Part of a small language model's weights.
Size: 13 layers, width 576.
MLP neurons of a small language model. Each row is named by its layer, matrix (gate and up: input weights) and neuron, and shows model dimensions 288-351. Each number is 50 + 15 x the weight over its row's rms, rounded and kept within 0 to 99. A neuron's up and down rows have the sign that makes its largest values positive.
A block is one neuron, or neurons of one layer that tend to fire together. After each block is what it responds to, as a language model described it from the Wikipedia text at the highest values.

L8.gate33:61 51 27 18 38 37 62 43 35 26 46 41 40 43 41 27 40 69 62 33 31 35 41 36 61 45 45 44 30 66 44 49 99 50 37 62 59 25 49 52 63 47 33 81 63 30 69 58 29 80 67 56 66 72 59 39 41 61 60 46 64 37 61 27
L8.up33:27 43 45 32 71 54 66 46 55 60 63 35 38 31 30 42 50 64 60 66 44 42 71 24 35 57 43 39 50 34 35 43 57 33 27 29 67 79 48 55 64 36 32 38 43 39 50 26 36 58 26 50 52 50 52 31 52 41 39 29 47 70 78 43
L8.gate109:59 17 68 46 17 33 75 38 60 58 39 20 40 54 41 51 24 74 49 37 57 18 67 43 21 46 51 53 40 40 71 46 47 60 63 60 48 76 49 38 45 21 56 05 67 40 40 52 21 52 54 54 30 70 35 52 67 57 58 44 60 77 44 63
L8.up109:36 48 44 28 55 47 57 30 26 12 53 58 45 58 73 51 53 55 56 30 56 47 52 52 35 41 57 06 57 49 73 39 31 67 53 30 51 54 28 73 55 18 33 23 55 66 45 53 46 30 48 46 12 66 50 38 63 51 51 58 55 45 45 55
L8.gate200:31 59 30 39 54 40 57 16 58 01 70 60 53 59 61 54 28 42 49 34 22 38 31 57 37 51 41 49 88 39 39 48 49 54 75 15 35 30 74 40 64 46 49 24 35 26 36 44 45 38 32 10 75 56 82 40 50 45 54 32 34 43 65 37
L8.up200:28 43 45 41 53 48 60 55 57 34 30 54 34 46 42 52 47 47 45 64 40 53 71 68 39 67 40 71 57 51 33 32 38 73 70 23 58 53 49 33 47 25 45 71 67 39 49 53 61 46 49 29 30 27 41 42 66 47 64 36 65 29 35 57
L8.gate232:39 17 70 72 82 36 46 66 55 58 50 46 43 50 58 44 45 34 57 52 44 52 54 44 27 54 34 61 43 49 32 77 56 55 34 50 37 57 31 69 45 36 58 27 68 53 30 51 46 28 43 50 56 32 31 43 51 72 57 47 38 78 68 49
L8.up232:34 44 69 47 35 49 33 31 40 47 27 80 31 38 75 59 30 54 30 36 47 45 52 42 75 38 41 49 66 57 67 46 69 79 48 45 34 53 67 70 39 58 19 73 39 32 51 41 39 58 53 43 31 22 68 27 43 14 50 39 27 46 25 56
L8.gate320:44 55 46 57 36 59 40 35 51 49 40 37 40 40 42 64 29 74 47 68 38 66 26 57 03 58 38 50 46 52 34 58 56 43 75 46 39 39 34 45 35 19 99 61 49 61 51 48 67 62 52 60 54 34 47 21 48 38 62 31 70 49 21 74
L8.up320:31 56 62 60 40 65 31 18 55 38 48 38 33 70 34 42 70 52 38 18 62 55 58 54 15 70 11 69 70 51 60 62 47 26 66 35 64 66 85 54 66 34 58 50 61 71 49 43 61 58 67 10 41 46 47 45 68 74 55 71 64 66 77 42
L8.gate420:40 54 39 71 38 49 75 33 74 20 38 36 38 41 47 61 47 69 44 48 45 29 46 69 59 45 54 48 25 35 33 77 36 55 35 37 79 34 64 37 45 26 44 45 42 72 32 52 44 67 52 38 21 52 64 36 65 43 65 45 52 44 48 63
L8.up420:49 63 30 92 60 38 71 51 58 58 45 39 62 48 43 53 00 47 47 27 69 57 53 52 50 76 25 61 40 39 48 68 60 43 39 37 51 42 46 16 41 05 36 53 38 54 31 63 38 54 38 36 50 59 45 45 52 45 36 47 55 44 57 47
L8.gate496:43 41 26 51 74 78 31 38 41 68 57 54 57 37 22 42 42 63 23 63 78 64 62 50 48 40 62 33 72 15 82 70 34 54 50 43 67 64 43 60 51 42 48 61 45 51 56 20 62 57 44 33 47 40 57 80 59 35 58 18 50 47 74 49
L8.up496:34 34 50 35 25 66 39 71 49 80 15 62 33 54 68 49 47 42 51 20 60 49 73 46 41 49 41 31 65 44 37 57 75 49 38 47 41 50 34 58 46 26 43 55 60 39 39 56 57 43 88 52 32 54 66 42 13 53 69 50 46 50 69 20
L8.gate505:63 65 63 36 43 48 40 64 70 51 63 34 57 52 56 66 55 47 39 60 38 88 38 68 64 56 31 54 51 70 53 39 34 51 35 38 47 57 45 39 42 57 64 39 53 42 20 41 67 57 43 40 61 29 49 45 32 50 34 74 62 41 44 36
L8.up505:48 47 57 61 44 55 38 49 61 43 67 39 51 34 38 44 28 69 56 50 75 44 42 54 68 57 57 75 43 58 47 28 90 42 52 32 53 87 38 63 61 56 51 35 66 18 44 49 49 66 57 28 40 45 43 49 64 55 63 34 48 40 44 23
L8.gate590:51 59 38 53 52 39 50 26 40 46 58 43 32 41 45 42 48 48 45 74 51 37 55 41 58 37 38 46 48 36 34 28 30 48 23 37 46 64 44 75 75 38 31 53 58 24 38 34 71 62 41 22 39 51 56 47 52 16 42 31 52 49 64 55
L8.up590:32 62 61 51 50 83 32 35 59 56 59 62 30 47 64 45 49 37 31 45 91 38 70 38 66 47 42 50 87 52 55 52 64 62 59 60 60 77 24 74 61 12 66 50 67 36 31 68 47 56 27 14 38 52 87 47 60 65 53 39 40 47 42 63
L8.gate746:48 39 55 71 56 56 41 50 67 40 41 30 46 54 40 41 41 72 43 23 50 42 44 41 58 55 52 58 63 38 65 64 60 57 48 26 76 66 74 38 51 60 46 63 48 30 47 22 40 49 28 21 50 28 35 38 51 48 31 57 74 25 69 74
L8.up746:34 53 45 65 38 47 38 72 52 63 53 55 63 47 35 72 63 78 41 56 34 72 74 37 51 57 51 44 39 39 31 34 50 53 46 45 80 60 50 54 55 26 60 62 35 57 58 18 70 39 50 22 36 56 65 73 72 30 31 73 32 78 55 47
L8.gate798:43 32 45 34 38 43 64 81 61 65 35 25 56 22 56 49 24 32 59 56 67 40 35 45 39 43 57 61 65 68 42 54 55 61 56 71 57 81 10 47 48 31 82 90 56 37 31 61 38 55 53 39 45 46 38 39 15 41 65 52 69 53 50 67
L8.up798:28 64 38 36 27 46 53 71 34 39 77 39 45 55 72 44 43 72 71 19 18 66 49 49 44 33 31 26 41 42 35 40 48 62 65 63 47 57 78 46 99 63 54 20 41 48 66 30 30 55 77 27 54 18 53 52 57 53 35 22 32 62 37 80
L8.gate932:61 36 50 39 58 30 50 63 23 47 40 45 48 41 52 74 30 53 30 26 62 53 38 59 45 14 65 54 57 73 62 57 69 46 66 31 48 10 30 40 59 39 70 39 39 42 55 36 14 59 66 58 30 24 51 55 30 57 70 24 49 32 58 55
L8.up932:76 67 44 64 45 43 36 46 27 62 41 35 61 65 58 05 63 36 50 64 25 76 59 71 56 26 22 60 32 30 27 30 47 34 39 39 22 33 68 48 48 53 53 33 73 51 50 69 96 25 41 10 24 54 23 58 42 73 57 32 59 79 73 63
L8.gate933:55 50 43 42 23 49 41 46 36 40 61 40 50 75 32 39 81 32 49 44 53 39 50 68 70 67 25 28 76 59 64 77 28 75 33 59 31 54 39 60 37 48 64 25 53 72 48 53 47 61 28 48 59 33 39 29 51 60 45 87 23 72 30 56
L8.up933:59 52 57 39 50 63 80 49 71 35 36 56 48 76 69 23 75 31 66 52 37 69 74 56 44 16 58 62 19 36 69 34 50 55 65 64 77 41 84 56 32 39 40 62 37 28 51 30 56 55 29 66 66 32 64 45 36 78 58 78 54 40 42 60
L8.gate999:54 59 41 39 39 50 36 65 35 40 46 51 21 30 39 38 46 47 21 42 79 59 46 57 28 50 47 47 54 57 61 63 53 40 70 49 54 52 34 38 74 47 48 35 34 54 28 60 33 61 17 53 80 66 34 46 47 58 39 45 37 36 32 60
L8.up999:37 52 54 40 47 44 49 44 56 52 46 58 70 42 50 63 50 64 62 56 62 18 48 42 56 28 74 40 51 50 63 68 28 53 59 63 54 75 40 32 53 69 49 32 67 44 45 57 07 56 56 57 39 49 43 43 60 50 47 58 56 46 60 56
L8.gate1145:62 52 63 55 40 77 33 48 55 75 15 77 47 45 37 45 48 54 39 57 83 53 56 30 47 16 26 37 61 37 47 57 55 48 45 62 30 46 60 76 48 65 39 57 60 40 60 40 46 30 34 38 53 81 60 57 49 17 87 55 58 45 81 60
L8.up1145:41 60 51 37 34 46 55 63 59 80 48 14 37 04 49 58 39 53 66 40 60 64 54 41 84 51 37 44 44 27 41 45 57 45 27 57 79 74 10 43 49 50 59 67 51 33 41 42 54 67 41 41 83 49 76 49 99 38 67 43 56 66 84 28
L8.gate1167:69 55 50 54 48 56 46 48 44 58 45 38 33 40 61 39 44 30 58 40 57 62 46 42 37 76 52 42 74 52 12 27 65 42 50 50 37 36 61 52 44 31 46 69 90 16 56 51 53 59 41 44 49 80 53 26 22 66 80 37 10 57 67 51
L8.up1167:25 44 76 48 68 44 47 35 64 31 39 58 48 55 73 75 36 53 45 67 53 64 68 40 64 66 60 37 46 79 46 39 54 29 32 54 58 64 36 46 48 46 28 13 33 63 43 52 54 30 40 38 34 51 69 60 47 52 49 42 56 47 58 77
Description: Music release and discography details

L9.gate24:41 49 51 77 46 52 76 71 51 48 37 48 33 56 48 62 37 58 44 39 45 36 56 43 62 52 77 68 30 58 41 35 42 42 71 40 70 74 43 54 61 66 43 47 41 18 57 61 46 60 58 49 40 71 60 47 34 71 72 66 60 58 67 63
L9.up24:44 53 17 46 46 59 83 42 30 29 55 49 59 41 45 66 46 27 74 31 52 52 62 30 45 44 67 77 49 47 61 78 55 37 70 70 43 98 34 38 67 54 49 59 56 64 38 37 40 53 58 44 67 67 42 53 56 65 30 73 81 36 74 71
L9.gate788:55 44 44 48 59 35 40 38 42 57 42 48 55 34 54 46 48 54 44 38 39 40 43 49 73 71 68 58 55 27 40 38 58 53 56 34 60 49 47 66 54 55 55 32 54 45 58 42 36 60 60 42 55 61 59 31 34 74 34 41 80 88 97 50
L9.up788:47 52 35 46 63 61 42 63 40 21 34 74 38 56 19 26 46 67 46 37 41 30 20 40 80 47 48 37 26 56 46 77 60 62 77 47 43 76 48 36 61 45 48 51 32 63 77 32 56 70 53 67 51 52 75 38 42 45 37 39 41 60 72 69
L9.gate1007:48 69 47 55 59 41 54 31 46 57 05 58 25 63 37 44 19 55 62 15 56 48 45 54 50 48 44 43 89 40 70 60 44 26 48 66 65 80 29 74 42 28 61 25 49 32 28 34 25 73 66 58 38 42 71 37 73 48 49 54 51 53 81 33
L9.up1007:64 49 17 49 51 35 58 57 67 42 49 79 10 47 30 65 26 51 58 39 57 74 54 52 60 49 69 52 66 44 53 31 61 63 48 77 48 51 85 51 71 53 42 62 71 40 53 68 59 56 62 37 29 45 80 33 57 25 26 67 25 26 49 57
L9.gate1290:62 32 45 57 76 52 54 39 83 42 68 52 34 48 42 55 40 65 72 32 41 59 51 36 54 30 57 50 56 66 55 60 49 64 26 18 65 48 54 38 48 28 50 10 50 39 08 52 38 56 55 36 59 70 58 57 11 34 42 35 61 39 58 32
L9.up1290:50 31 34 68 44 44 66 65 66 78 48 59 66 53 10 26 47 82 35 26 54 54 52 52 39 56 47 44 50 60 40 29 34 35 40 30 73 39 63 43 33 39 35 48 46 44 56 57 42 40 50 37 34 53 44 37 27 42 77 31 59 53 69 70
Description: Record label / distributor slot

L3.gate1187:51 50 09 26 38 51 34 74 81 53 69 55 37 47 68 59 29 46 55 37 51 88 53 19 60 50 56 51 65 48 34 40 42 44 60 64 54 63 34 98 59 54 42 65 42 56 43 37 36 27 47 50 62 63 53 51 65 38 55 55 55 37 60 56
L3.up1187:61 54 58 55 38 48 21 74 46 63 59 63 23 63 38 79 57 61 37 57 33 67 44 33 66 31 31 76 44 44 28 51 27 78 55 45 60 45 39 70 69 50 63 39 56 49 50 62 58 71 45 17 37 41 50 42 49 56 44 43 63 46 55 52
Description: Music performance and release terms

L3.gate339:61 41 61 51 70 50 65 21 72 58 54 56 29 30 26 35 36 29 51 34 57 84 65 23 35 31 69 48 60 55 30 41 31 52 67 60 48 63 18 59 35 49 54 67 48 70 50 48 16 59 63 52 43 22 57 50 46 53 68 58 44 56 59 20
L3.up339:63 53 60 41 67 25 51 45 56 65 38 47 46 18 41 42 76 58 63 74 49 39 28 23 54 53 48 30 58 58 49 69 56 54 59 46 40 36 52 72 49 47 42 08 56 61 28 58 57 49 75 35 34 54 71 56 51 60 20 73 70 41 68 02
Description: Section heading line breaks

L9.gate343:56 45 35 32 55 73 22 69 18 55 32 54 53 47 54 55 72 35 39 37 34 91 44 75 59 47 26 60 51 49 60 63 57 60 85 63 62 73 46 57 65 41 62 61 44 42 55 70 47 47 41 34 54 70 54 43 92 32 70 35 47 77 27 42
L9.up343:55 37 50 39 69 56 13 56 32 54 41 60 55 46 52 67 67 54 49 64 45 42 43 62 38 33 14 32 44 48 19 59 25 57 57 66 81 51 66 58 46 49 51 67 37 50 24 69 74 45 65 58 35 53 50 62 61 53 65 48 45 43 33 48
L9.gate396:48 31 38 27 60 29 72 46 49 65 51 41 50 39 45 46 60 37 77 54 47 61 55 65 55 31 70 51 48 51 42 45 45 64 69 61 34 59 36 49 46 53 18 69 41 52 06 71 58 90 57 38 67 72 60 58 41 53 57 59 37 57 36 60
L9.up396:44 65 42 45 77 42 50 42 54 59 40 42 61 29 47 45 73 38 59 34 55 81 42 44 60 31 78 45 39 30 43 54 64 58 33 74 59 43 46 50 72 21 46 57 51 52 43 37 52 24 05 65 56 47 57 47 46 45 49 55 64 35 44 43
L9.gate617:63 36 56 54 61 29 54 55 67 24 18 25 63 57 70 55 54 41 34 55 35 55 26 61 40 44 57 21 34 51 66 40 53 24 53 69 36 64 67 47 39 34 19 47 17 39 70 23 43 51 69 53 00 75 46 32 46 45 54 47 45 50 76 39
L9.up617:63 55 37 35 36 39 59 42 48 31 46 41 61 70 88 31 44 40 13 51 23 41 60 53 37 93 21 27 50 55 48 58 65 36 64 31 88 37 39 38 50 72 57 54 26 28 53 29 24 48 27 39 77 46 70 19 36 65 42 54 56 36 65 46
L9.gate1074:50 54 65 51 66 60 54 61 30 50 70 22 52 64 95 35 52 56 39 57 72 49 31 51 64 44 64 31 50 46 52 46 49 52 72 44 40 69 51 43 42 78 33 48 45 48 47 69 26 66 28 56 59 42 46 54 53 55 55 70 39 38 33 47
L9.up1074:56 12 64 68 44 74 47 68 69 70 45 45 42 63 41 58 69 64 31 54 67 64 48 71 25 69 22 27 30 27 31 39 59 56 43 57 65 43 19 59 48 33 10 41 41 43 47 48 28 75 58 68 54 38 55 21 26 62 53 24 37 43 53 35
Description: Post-heading newline

L8.gate64:33 53 54 47 61 89 56 53 39 52 48 58 30 46 49 50 40 62 41 55 50 20 47 45 62 59 45 73 51 48 41 33 65 38 29 31 63 74 41 75 58 31 57 41 48 67 67 59 43 70 35 53 77 22 49 58 59 48 49 68 76 72 51 27
L8.up64:33 59 60 41 36 60 47 47 68 56 58 70 30 64 71 57 38 17 43 56 50 29 55 50 48 55 66 52 49 61 61 20 42 76 43 18 28 43 49 57 59 32 64 62 26 62 29 46 69 57 53 54 43 46 66 31 64 40 43 41 61 49 63 47
L8.gate209:43 74 61 72 70 37 30 29 49 73 57 63 92 54 88 33 23 40 84 55 61 51 44 42 35 34 39 43 24 20 47 87 54 69 40 37 62 67 67 53 75 65 41 58 56 43 61 69 39 39 43 53 42 43 31 34 47 54 24 64 52 45 64 76
L8.up209:46 48 46 40 52 25 46 32 35 51 54 47 61 40 60 45 68 84 90 58 51 55 74 53 48 52 34 56 38 61 62 66 53 57 35 54 75 48 41 50 34 61 49 63 41 37 80 47 58 46 45 62 50 51 22 65 59 59 39 38 58 65 50 32
L8.gate366:53 73 47 42 55 44 60 40 59 38 47 22 41 73 64 50 70 41 87 51 67 31 34 60 41 56 66 51 50 78 42 63 45 46 68 64 44 46 13 23 49 46 59 70 58 51 30 66 37 55 56 73 54 48 90 32 35 36 57 40 51 24 40 44
L8.up366:46 37 54 45 43 69 87 51 36 50 64 47 58 61 27 39 67 44 49 68 32 51 42 22 69 40 73 38 55 35 59 37 45 44 45 25 34 64 44 44 25 40 39 55 55 45 40 20 58 43 60 64 26 50 57 58 23 60 41 44 67 65 41 24
L8.gate434:60 53 60 50 38 44 60 73 55 60 75 34 47 57 39 36 55 67 26 73 47 52 28 42 40 31 38 90 77 38 39 51 45 56 60 46 67 64 32 64 99 47 54 63 55 75 43 62 47 55 33 35 27 50 85 50 57 38 63 22 67 72 25 33
L8.up434:82 55 46 46 59 31 65 60 46 60 47 55 62 30 43 44 48 53 49 36 53 47 23 53 76 69 63 47 16 45 34 41 43 36 34 55 28 54 49 69 45 63 28 51 51 57 55 54 81 57 63 53 20 57 23 31 32 55 51 77 70 38 52 58
L8.gate436:61 42 18 60 36 54 63 27 60 50 53 51 53 54 52 78 39 57 51 61 70 41 54 59 45 29 51 43 53 57 49 81 44 51 67 50 50 74 75 71 54 42 69 52 23 57 45 53 37 44 49 41 33 39 75 60 77 29 65 25 49 69 47 65
L8.up436:49 29 38 63 32 58 45 31 60 44 47 49 45 63 35 22 55 70 34 49 66 54 36 52 35 39 57 61 35 37 27 62 25 42 40 33 44 91 36 39 25 44 29 72 75 56 38 71 50 73 30 51 21 32 55 47 34 59 44 66 55 71 43 49
L8.gate458:38 51 72 51 63 42 51 33 40 71 60 30 43 51 34 47 47 54 72 52 64 43 46 46 31 42 37 64 47 31 66 13 41 39 49 17 54 53 17 48 48 26 49 64 45 49 47 82 74 50 37 34 46 67 52 89 49 55 50 51 43 57 18 18
L8.up458:33 41 72 43 43 52 41 43 41 94 68 47 38 51 58 33 35 66 36 46 41 49 34 37 42 53 47 77 55 54 39 49 45 48 50 68 27 70 80 64 50 69 28 66 37 60 54 34 66 48 15 13 39 55 40 80 43 40 62 52 43 28 54 38
L8.gate471:53 38 52 32 40 53 37 55 53 49 50 51 56 37 57 52 86 47 40 49 41 41 56 90 36 48 64 45 61 50 59 44 46 48 52 33 53 25 32 25 48 53 47 45 33 82 62 56 41 56 54 43 41 19 57 41 38 53 51 36 57 49 34 71
L8.up471:63 17 61 59 55 36 41 45 42 76 84 59 50 61 50 52 52 47 52 59 32 37 17 48 55 69 33 67 66 31 57 41 48 47 51 45 29 63 46 32 44 37 47 44 49 48 86 72 50 55 45 66 74 66 31 30 26 49 48 47 67 56 34 69
L8.gate758:58 39 77 39 27 47 68 35 65 43 49 54 54 49 45 73 59 51 40 40 56 82 46 39 57 27 60 46 43 74 77 20 49 57 77 55 45 26 76 44 51 48 24 34 33 38 63 52 21 70 45 73 60 51 71 43 72 66 43 55 53 51 33 52
L8.up758:56 41 59 65 33 49 51 46 59 79 54 46 36 62 41 69 25 28 37 60 69 88 21 38 31 25 49 64 48 30 57 27 62 43 33 75 43 12 54 55 34 58 46 16 40 29 38 39 46 34 34 51 40 64 35 57 33 51 67 58 53 70 73 39
L8.gate789:21 44 44 22 46 56 72 45 49 59 45 67 51 34 26 63 28 46 43 00 60 43 62 39 51 61 47 53 57 58 52 34 36 60 64 55 50 61 20 56 68 60 63 26 21 50 63 55 65 40 36 50 64 42 71 28 79 39 24 26 58 56 44 54
L8.up789:59 44 33 43 33 40 45 53 47 65 54 61 42 40 31 73 29 59 57 40 41 55 45 32 68 60 79 37 24 30 45 69 49 49 68 40 59 62 37 39 57 51 59 37 22 44 90 47 73 75 48 69 54 66 32 52 46 59 35 34 36 58 28 31
L8.gate940:40 63 49 29 42 08 33 44 19 39 58 62 95 69 37 54 65 65 74 58 57 33 39 51 38 56 42 41 44 58 50 40 75 64 36 28 62 48 67 49 59 54 38 39 57 48 72 43 42 60 69 39 34 51 64 46 35 62 57 55 34 48 66 50
L8.up940:51 34 24 69 60 61 57 33 28 50 49 51 58 55 50 66 46 43 16 15 54 66 71 25 43 57 30 52 37 60 66 61 37 73 37 73 52 43 53 75 46 41 57 72 56 41 40 38 48 49 53 36 55 56 43 26 46 38 42 34 37 45 56 31
L8.gate1014:31 32 22 85 57 42 45 39 43 55 57 60 45 52 26 59 65 47 55 23 49 32 38 32 36 61 36 55 59 35 57 31 47 57 35 20 30 23 55 70 51 66 50 14 69 30 43 60 52 63 60 48 47 47 54 80 32 37 55 60 56 67 64 57
L8.up1014:59 30 45 65 22 47 55 42 46 47 67 46 37 77 62 37 39 65 35 38 75 57 27 33 60 63 58 51 77 45 63 63 73 57 79 23 49 48 25 44 43 32 40 58 62 42 56 57 42 66 49 41 41 61 43 68 49 57 52 44 31 52 65 56
L8.gate1057:67 67 82 27 48 66 61 63 34 48 59 53 37 38 52 43 65 39 69 68 31 59 56 54 44 29 65 46 48 36 74 43 73 56 71 63 45 21 45 40 31 36 37 31 57 47 95 58 28 45 42 79 44 32 57 60 75 30 49 65 49 76 44 67
L8.up1057:51 84 58 64 58 38 53 58 53 61 57 54 60 28 78 55 44 52 37 26 42 38 43 64 78 48 67 78 43 43 74 68 45 44 45 40 65 14 38 53 42 52 62 41 50 48 61 81 61 49 81 40 34 68 68 80 61 30 61 44 55 55 58 64
L8.gate1114:42 39 56 66 51 99 43 45 74 66 63 54 28 28 67 53 31 55 72 33 66 31 32 46 49 56 50 52 89 60 65 30 60 58 39 69 60 53 37 21 61 52 43 60 65 66 59 23 31 44 33 56 42 47 79 58 49 54 44 50 60 31 72 24
L8.up1114:27 46 25 67 44 60 54 48 36 49 50 47 31 84 58 51 64 65 44 49 46 49 53 75 40 63 37 66 62 44 26 43 65 27 65 67 49 17 58 43 36 58 37 45 48 31 64 46 63 45 38 43 36 49 72 44 43 42 30 67 47 41 56 35
L8.gate1225:32 56 42 46 30 68 61 67 48 76 56 72 61 45 54 43 51 42 59 49 26 48 62 31 38 65 76 30 46 60 60 62 20 43 20 74 44 56 73 46 60 30 49 35 48 65 57 63 51 59 46 63 53 51 58 35 44 56 78 64 60 34 43 42
L8.up1225:27 31 47 37 31 13 47 46 73 73 99 57 54 56 62 62 22 69 54 47 22 20 46 43 53 26 41 54 57 45 39 70 40 71 60 55 49 47 58 16 41 37 58 44 49 50 57 52 49 53 66 32 54 67 47 39 44 68 34 56 32 59 53 59
L8.gate1231:52 42 57 30 68 30 36 66 49 47 59 39 47 79 41 35 60 46 55 33 70 48 22 33 47 54 20 24 61 46 20 49 62 34 37 64 54 60 27 51 57 80 81 52 59 53 48 45 49 25 77 47 42 53 32 30 52 64 58 52 20 66 32 49
L8.up1231:41 57 53 41 50 38 50 81 49 63 43 70 29 35 55 40 66 50 80 50 58 39 57 38 69 56 47 54 62 62 49 41 50 27 43 69 54 26 31 36 68 74 58 48 66 62 37 50 55 49 42 61 53 50 59 49 38 66 55 55 23 72 53 71
L8.gate1293:51 40 45 31 81 33 62 61 51 69 66 53 32 36 33 33 45 61 48 23 24 32 66 61 42 33 55 36 63 46 44 67 47 34 63 52 40 51 38 61 25 54 65 64 47 79 57 55 16 60 58 58 51 40 50 51 47 54 90 38 36 63 31 60
L8.up1293:55 44 40 64 57 67 25 27 55 42 48 57 20 31 79 48 48 54 27 48 38 94 59 30 58 51 28 45 56 56 59 63 69 51 67 33 65 47 34 53 36 26 45 48 53 45 18 55 73 77 16 43 80 70 72 47 50 30 52 29 49 67 32 55
Description: Line break after headings